Weights of a small GPT-style language model, trained from scratch on English Wikipedia: 5 heads of 128 (1 for keys and values).
MLP neurons of a small language model. Each row is named by its layer, matrix (up: input weights; down: output weights) and neuron, and shows model dimensions 16-111. Each number is 128 + 24 x the weight over its row's rms, rounded and kept within 0 to 255. Numbers have three digits each.
After each neuron's rows, "fires on" lists the tokens most often at its 100 highest values on Wikipedia text that the model never trained on.

L7.up304:133141098101163122135144115108162156148125172118129137153095164123112162098132155137146127121132113109102121085148161177157114127170095136102109137146120127139099149111142143128143107118105124135126113119136161135148091163086175131082158122155203178108156135120088153098139163103126156204
L7.down304:110118121105121140183103112156150156093129145120109136164124128174113146167114152128093155172145157141116114125093152113141112170141110133097134108154142146131125134152110095129124167116130119148112146066139178162144099098142156152152096137128127128127130118131137130112099122134125119116
fires on: "D", " D"

L7.up955:135163155138105130115051133094144125129127114151163092145120108116132159150119117123174133104099119110130071129147143116139116115073114118096134112141141136123140144112109121124121141130111104128141124095147153121109155140167104134160152110113066157145151117117139145135086176131150144094
L7.down955:120154136147130175081092088144130152127148129103120094139076116095120130126150151125092088097127141086120134140116117098148139126050149110136096176126132103155086127122148145095131127120116128120134112132119154138093113138102119143121114118103062135118116092138153110098131137107098112080
fires on: " of", " before", " Ser", " until", " mod"

L7.up1322:109117155111119141111114137087106076160163151122101126100108123139118123119166126110142144156154164140166096105123121136116143152150080082119184155128150106118138121110126118124127109140130111121118109175132075145101159154181093105103124103140145111150156124151103127122144151090126122149
L7.down1322:127144132175061101151143169167110187117087134129122144110160101119140152137139125162122157061151109142092097134125170101122113146154105105107129111093127131114140120124146130116127149109116138110121125173181150112137123123140130135123128111153100117108154125139109163104117141134134178124
fires on: " |", ":", "-", " (", " of"

L7.up2183:114136121134135142105104145152157114132122067152101126144123121125176103139146127127110119112151093134113107135115101143117132141115077084118153136112119121138183120091120118133135143130148111129121056144128123177107143090167138103140128104126109099100097130113112132114115067076111104112
L7.down2183:154129149132131190122128148166125126174142104113085160074169121147082146150130234083129123150132125175128134157134096110082162124102138129194135119152140094117144089157140147117150081135100158122130129152140129122135153108105167169143158127123108111107095100155126120102126129134119108136
fires on: " and", " of"

L7.up790:166124116186140125128117144121101110119137081146158134117160149137112120135098177151115136126137093098082163097116150141120123103125138097104106091144141121105124126159139143144096179177122129133136150140111141170106161154135104130119109156143131109143106129081118141187126136138151154115
L7.down790:098103083161145128129097154156138129108114133124133180142117115161134125116140088148136103147111140146138141127150160117103070136139189113132155164101156132132114160137098141141119110110143138186104173155143111094106152119101132152120106137195151152111112115168091159145083129153133117120
fires on: "D", " D", " d"

L7.up2385:167111124085158136112151106190092143120133101136151099136188149096127156083146127104107113088112138125154116161122164129164113144137139062146172140144136185170127133135122131164123129119122115144127150149141063151159096143141124181151093090162137110155102117083145146133109136127127119117
L7.down2385:154145110167161148118093139125126186121107134104139131091135124136111103129123109128101157105172108142128136159129132123124114139110125157126107132132158128134141126148105115135149107082147151165088133125171137098101083158122142128136129114146145095130125112118094168131109182116095154110
fires on: " |", "s", ":", " people"

L7.up771:124114137151128167133137175157159118130167108141160124158140124125099186150129086120108133146088132124153130107171098140131178119143118119156111127113137153161147105094130132111135108115173149121101163138089117103158142113141146175103110118146121133120130186117124145112136117160132148171
L7.down771:117123151174152168130127163124099123177201121147138110095116088104120129111091117127135100121122117143103171120159107128170155102119160128182125097156145136134159099145092138118092123145086119136130130080129136148116141129161106195095111117173139167164109159132116152098141136169164114072
fires on: " st", " Sl", " Sw", " for", " sl"

L7.up2082:120132125114090151162134133131120147106120070157129131119096151113156121119120131148130138090118089094100121138130111131086129151116122115136134147156136143145122166134138126075137153124144131127120185098193141136124145149081106136062130125135114132155149144095161069147099104109124099106
L7.down2082:115167133125142104148097117118128182112121096114102106096097137181123134070120056158128161151081088123172143152118109154159160157122073076129106130117122137115129152150110157136113105100124120139104165172136143129095139127096129170104142130154139132133161106130106161102108149114138097162
fires on: " such", " all", " ob", " No", " big", "di"

L7.up254:132157123145124126178128164113141137181126150123118133123105129123112174125101163095118125155150128120117169114148164134098090119126132128118118089139105128108117128084108176125151140144088134125133169143171086097086135154116113159148153114145141113139165138114150154136140119129137123152
L7.down254:109129145124118126148129132129139123135108109139125168158129123137131129110119129142116126144111123121127070141124140104115136140104145133106123180134114152102145132180116143121169159163102095185130129121100132139125093166074131135114161136166154123154137130156116091143160125184142145112
fires on: " D", "ea", " Bo", "n", " i", " President"

L7.up2410:128142128133095126114151130104149129099097067137150186146113160169119165164138117185160157159167126131185120105171158137105118152116162095147185158141146151147129125117115147120105109118115130114128165132121164121134143127145096095143111096121096140136112139115163112118126123105113150105
L7.down2410:092166116124123156177118097145127145114083143165118110151102148115175154134143118139165170082134132128113133125139106082128092161159101147109102118162135119103155152156140147196126111080149114146117134114128143094126146140155146173114129119113108131147105111143075138124141123116142118127
fires on: " long", " fr", " short", " well", " Long", " free"

L7.up1850:142120123174089119140189101112150128091154134097151116137159140134111124151161106106112135151144139146078131075120173167165127133117126117154104113071140136138152144130103080095081167117151094154173142133159167117155115139110119137115125094140176168132117144166110121114147129113136128140
L7.down1850:162145107160124130128149148134110169096120158090099086128145134126119093135134156109094143116145103097114104104131123142115119106111131104125058120114171158100094113142095125146159174120082085123144151097093131124130146142113117160123101156165129128087168132115133130122095125071137122130
fires on: " G", " T", " D", " L", " H", " K"

L7.up263:141167128102126165158126158118135112140168201167162116132120126131131130096135134111122106152105124095147111099144087112134117177142111119142113135103125118123144117110148141123096139124161108118119105115111111127122121140107084166115143156099085139072142151156120170127120127094167128155
L7.down263:145108109112135155119152119123170122145154163119140122135122131087186079165131096131132109126141133135148155114125078130131131162124130073109119098132119139100132111106134148130139114130145098142106126130110150114143151099128106150102121147116088157085181103128130109116108086066107165134
fires on: " ft", " A", " Wi", " Sch", " m", " pl"

L7.up633:112179130133118128141134057144118104127158145136156109089093189127159176140116127114161164152142133130134126154132131128117134055122142156119168128114100128155148157131139092132080131123124138158091122224140132132109113155129142097101124111172124118125084106150114131131143114089171162145
L7.down633:147134090115152126124154097089088128102126097200128126147182118145172150121158162140123123149125137088160117137161159125101136116109128122159144159122104136154128152134111112118113097141124120163129129150126123134135195085100116147118128108133177132140153161138154160129150138090128114120
fires on: " time", " Time", " age", " death", " and", " life"

L7.up494:105144131123119181122166107135108086143119146108121170086129132096177090092149112139124130142190098132110108132140153176114123131071107164103133120139151113125100147122155162118116118093112128136109106155138133121115081128113123096152176161140161128143153155122144121161149100122124101162
L7.down494:135172135119094084144169150136115147112151161130139148132127110129130122108124089152146132142125134158142101130071137132135077171158140083136135118132181159145159099165154074118153132127135110148106153139106153127110140104144124131113115127134122136143096112160138150134123108172095108123
fires on: "l", "n", "el", "v", "al"

L7.up869:130117138133134146125147138119111148151108108125099143126160122107132147152136131143116114112106152065105137125108081146157138086146099115141141194149138143107126126138155094137095132061152118155143069120122108142108164183137162160160143180097152120115125151073086126162182072121141117149
L7.down869:096129163132171142115148152191093135148129121125149153154154136132159147145132131136122133160098136149149169150145144157165092116089116065121120128131123131119142107133143102123140140129140136114174120183107142127091114145166155097121126140160116094125165136150134176098126146113066112146
fires on: " land", "-", " East", " ap", " West", " Land"

L7.up86:137169101142142120147127106127128150115147130141122104150094083126138088123107137125131083107126134130141124123107114170072163150115168141103116114157107118149139107149124139091144158065195157110155116170129115139142119121117139098126131135098110093121134123108164180161115146132137145133
L7.down86:133074155146155098161144123147111146105112115147162126156121117119131097085129149118111134108142110123133094101125110114125123163153084153131150094129138109145134142113082140142189156092122153148140175153095148140161155101121088172110104156112141131129098114144134119123110137134121140103
fires on: " 1", "st", " |", "1", " was", "mb"

L7.up1943:079119107111084098153129158132137135147181089080150133132122095141109143109143127119125122134133136093138166128098092072111138114115131096162127137108139133137152170114059139118109138095119123145135144129163112175124144183124127114116125118124125171137137139137147156122143129095108117124
L7.down1943:088105155102131165142114148141133123153146112130189110123112120144118101144133129137090134138152086100139151120123127125117150089158142159179088068167171126163074147119117106138125124121147097143193135049143160139157100120153127145125107100121107141149153104160150104078147119132176157113
fires on: " M", " b", " Bh", " m"

L7.up2056:134122105096162121108097166140135126122137081134123111102170170069097156089110113141150114164093131129118141127125111127154163130145094141134112117114109148170089127126140135150073093114132105124140132109100137161120117132164141090113115096136188149106151123125092130093108114166136102164
L7.down2056:169122129107114145114097140079155146124127103094122114165154138080119099155138132139128142127121119180105121129152181152097149153135152093141128135126133152130105121116112135157114128121124129173112097124133147136113079129170128101106131125121135168113135127102133119093184124134126133114
fires on: "S", " s", "us", "s"

L7.up1459:173131125146136119150092104118145098110083097130141148137117100097154154144098137131100104131136115120146128095138088094161124158111132143157136142120159121107114121142112082135145142153153130124150183138104101134135093171104126139128128137111142141152122079133110113134115162114131135144
L7.down1459:092113149085120141157115152142147115137122145133151149083115138180076079127182127127142123114101104109122099134113140125179169138113092127143084103139115154151160142126077125047085092147123105120130112126101124116104188090120111112109160117126148105128143122147101122138137124120155158133
fires on: " with", " for", " at", " joined", " from", " in"

L7.up1904:131138185115141085127145153137136146109130095077137109153137154124128140128130122140109138104198144109115158142157150101074143100155124149114161143086126151128118123130139140118146165109115175110148111116140117125122141160137149109113150093144170088098120175106166113109099120097130152109
L7.down1904:152113100132144118164129154124135131117139111146106126121144134153139102133127115175129146121173144134143134096114128127145145099152076074124138144148137143129083106124102088104140127169158130103174151155114108139137096105115132115138131131126153151156144128111124140129129115122164096160
fires on: " and", " or"

L7.up1173:130147139138110155158098096125133097086120144086108151131108116130159121117133134144121082123143142084090141110157124125087131168145141136133098126144094147125142119146106139092118151119160142115141133160130107096134105169105080167131157105136169096149108140128106126165176149137103149137
L7.down1173:109133133108116155113133142187095119129088100150157149100151144138162141135143125108130108115105091148112154127136170125117096133150085131134105088117102129139164094160138131128176116122149127140135122163088119139143122112136132166107138110134111115120126170181150119155167134108152134108
fires on: "-", " of", " |"

L7.up1192:131175149147124160132111164165141101155127119137145181101136154103203162146154130155147161071147159126172106135103117113108126135152117097111115112085137181154135120106077103153151170117123125128161111165117125198117136097102167132120135130121128125160176117136128109141133118098127145119
L7.down1192:122130100096166124140132142114152125117177107156152106116135124136148137133148136137139087133097150151094052146123133075117091118146098137139135098138091137154111104133106105101145119130115109155154119118104098121108109062108153140127163155116073138116138155164123117119144136123130101138
fires on: " Sch", " sc", "sc", " Sc", "Sc", " and"

L7.up179:134135148121114109142171156129053122110138143130150126156117151106110100118131142170095096123099147150165118119136128142112124123096127117125127139183130172110134113091123130138147123120135116127116138153165112096134122133135110099136177170160161128101120119132151117142138111144103141157
L7.down179:109128153122146155094146110143157165144101125134111142157118088120131113156102115092140154178097115149149146142100142127138120137146131127137104148143121137147072115133102151143138115103047145114086135091098088097123128146140123126137107116126108158094170124139146100130163156093117108108
fires on: ")", "a"

L7.up2187:114147141122129074179088125173147109172118126130135136117175141130095132124157108137166084177118093163119091159110086158155150115127133100124187097143126132138098130136118153136149115115148093156117124146125143142111131131144091118150079098160141146138105182133182125099120120119132102194
L7.down2187:118117135056162131094102137130095116126132147125127109144146143121152130121114130121132112160141113132103105125128112124139105135103126091153163114093151115092096156125146135142127101087132111137095110126156110154101133123144131144131102089070135151147110163153133159132112161094131149096
fires on: " w", "W", "w", "g", " red", "f"

L7.up2423:121121135125127153099143158109110143133160110127099136104131160149170152102120175129154129123171108123111136096103094118106132138110136139201195093111127146143142137132114171153140114151122163110116109140196111125164138081130086141154138112139172132131097117140150163149149146089141136111
L7.down2423:163166126119120137138128173098140162105151155133166150073100119112116123114138128111149114097163115174128108115131124132074110122112183074168063134171108071114141142108161111104155107156157147100126108144138076147105102134125177111123118178089136107108141145110148160133090094143146141128
fires on: " of", "t", "d"

L7.up980:123117099104126146116129133156142105097111119154109122116117102107138153130084130166107116134118154114162113170147119149103128157178143157091130118121124094156094130126093105090093143105140155147129183123110089129143157149211187149118106151156099168114135128108132118133137135084072127097
L7.down980:168104114120128124134140156156136142117106112136118120165089107190112141143144120123103098127151103131130091107158116142093178118124108126145123123131144168138071149145107141089114117170152155113099137211115118118146153104107151130154112127135113152121155144115134121100139135111125128135
fires on: " |", " and", " as", " over", ",", " or"

L7.up2051:113142123155144166135154125124117087109187119113075102096127140130142147135118140122121165177143103112093154113115165106131146073152114143139119147120135128104123110115118145125132131118096089124139165144137155134132148109130096122115105117133094150183136118123184068139132108084166120125
L7.down2051:191124170091140096105168135134112079142097131145092104107119160122132094147106152119140144110137137141082145097128109159112162088186134126161133169154155118168119161144113142114126071158121128167144080117130083153156101131099110163163158114125133145120112137100086133120124130130133127112
fires on: " CR", " to", " in", "″", "L", " de"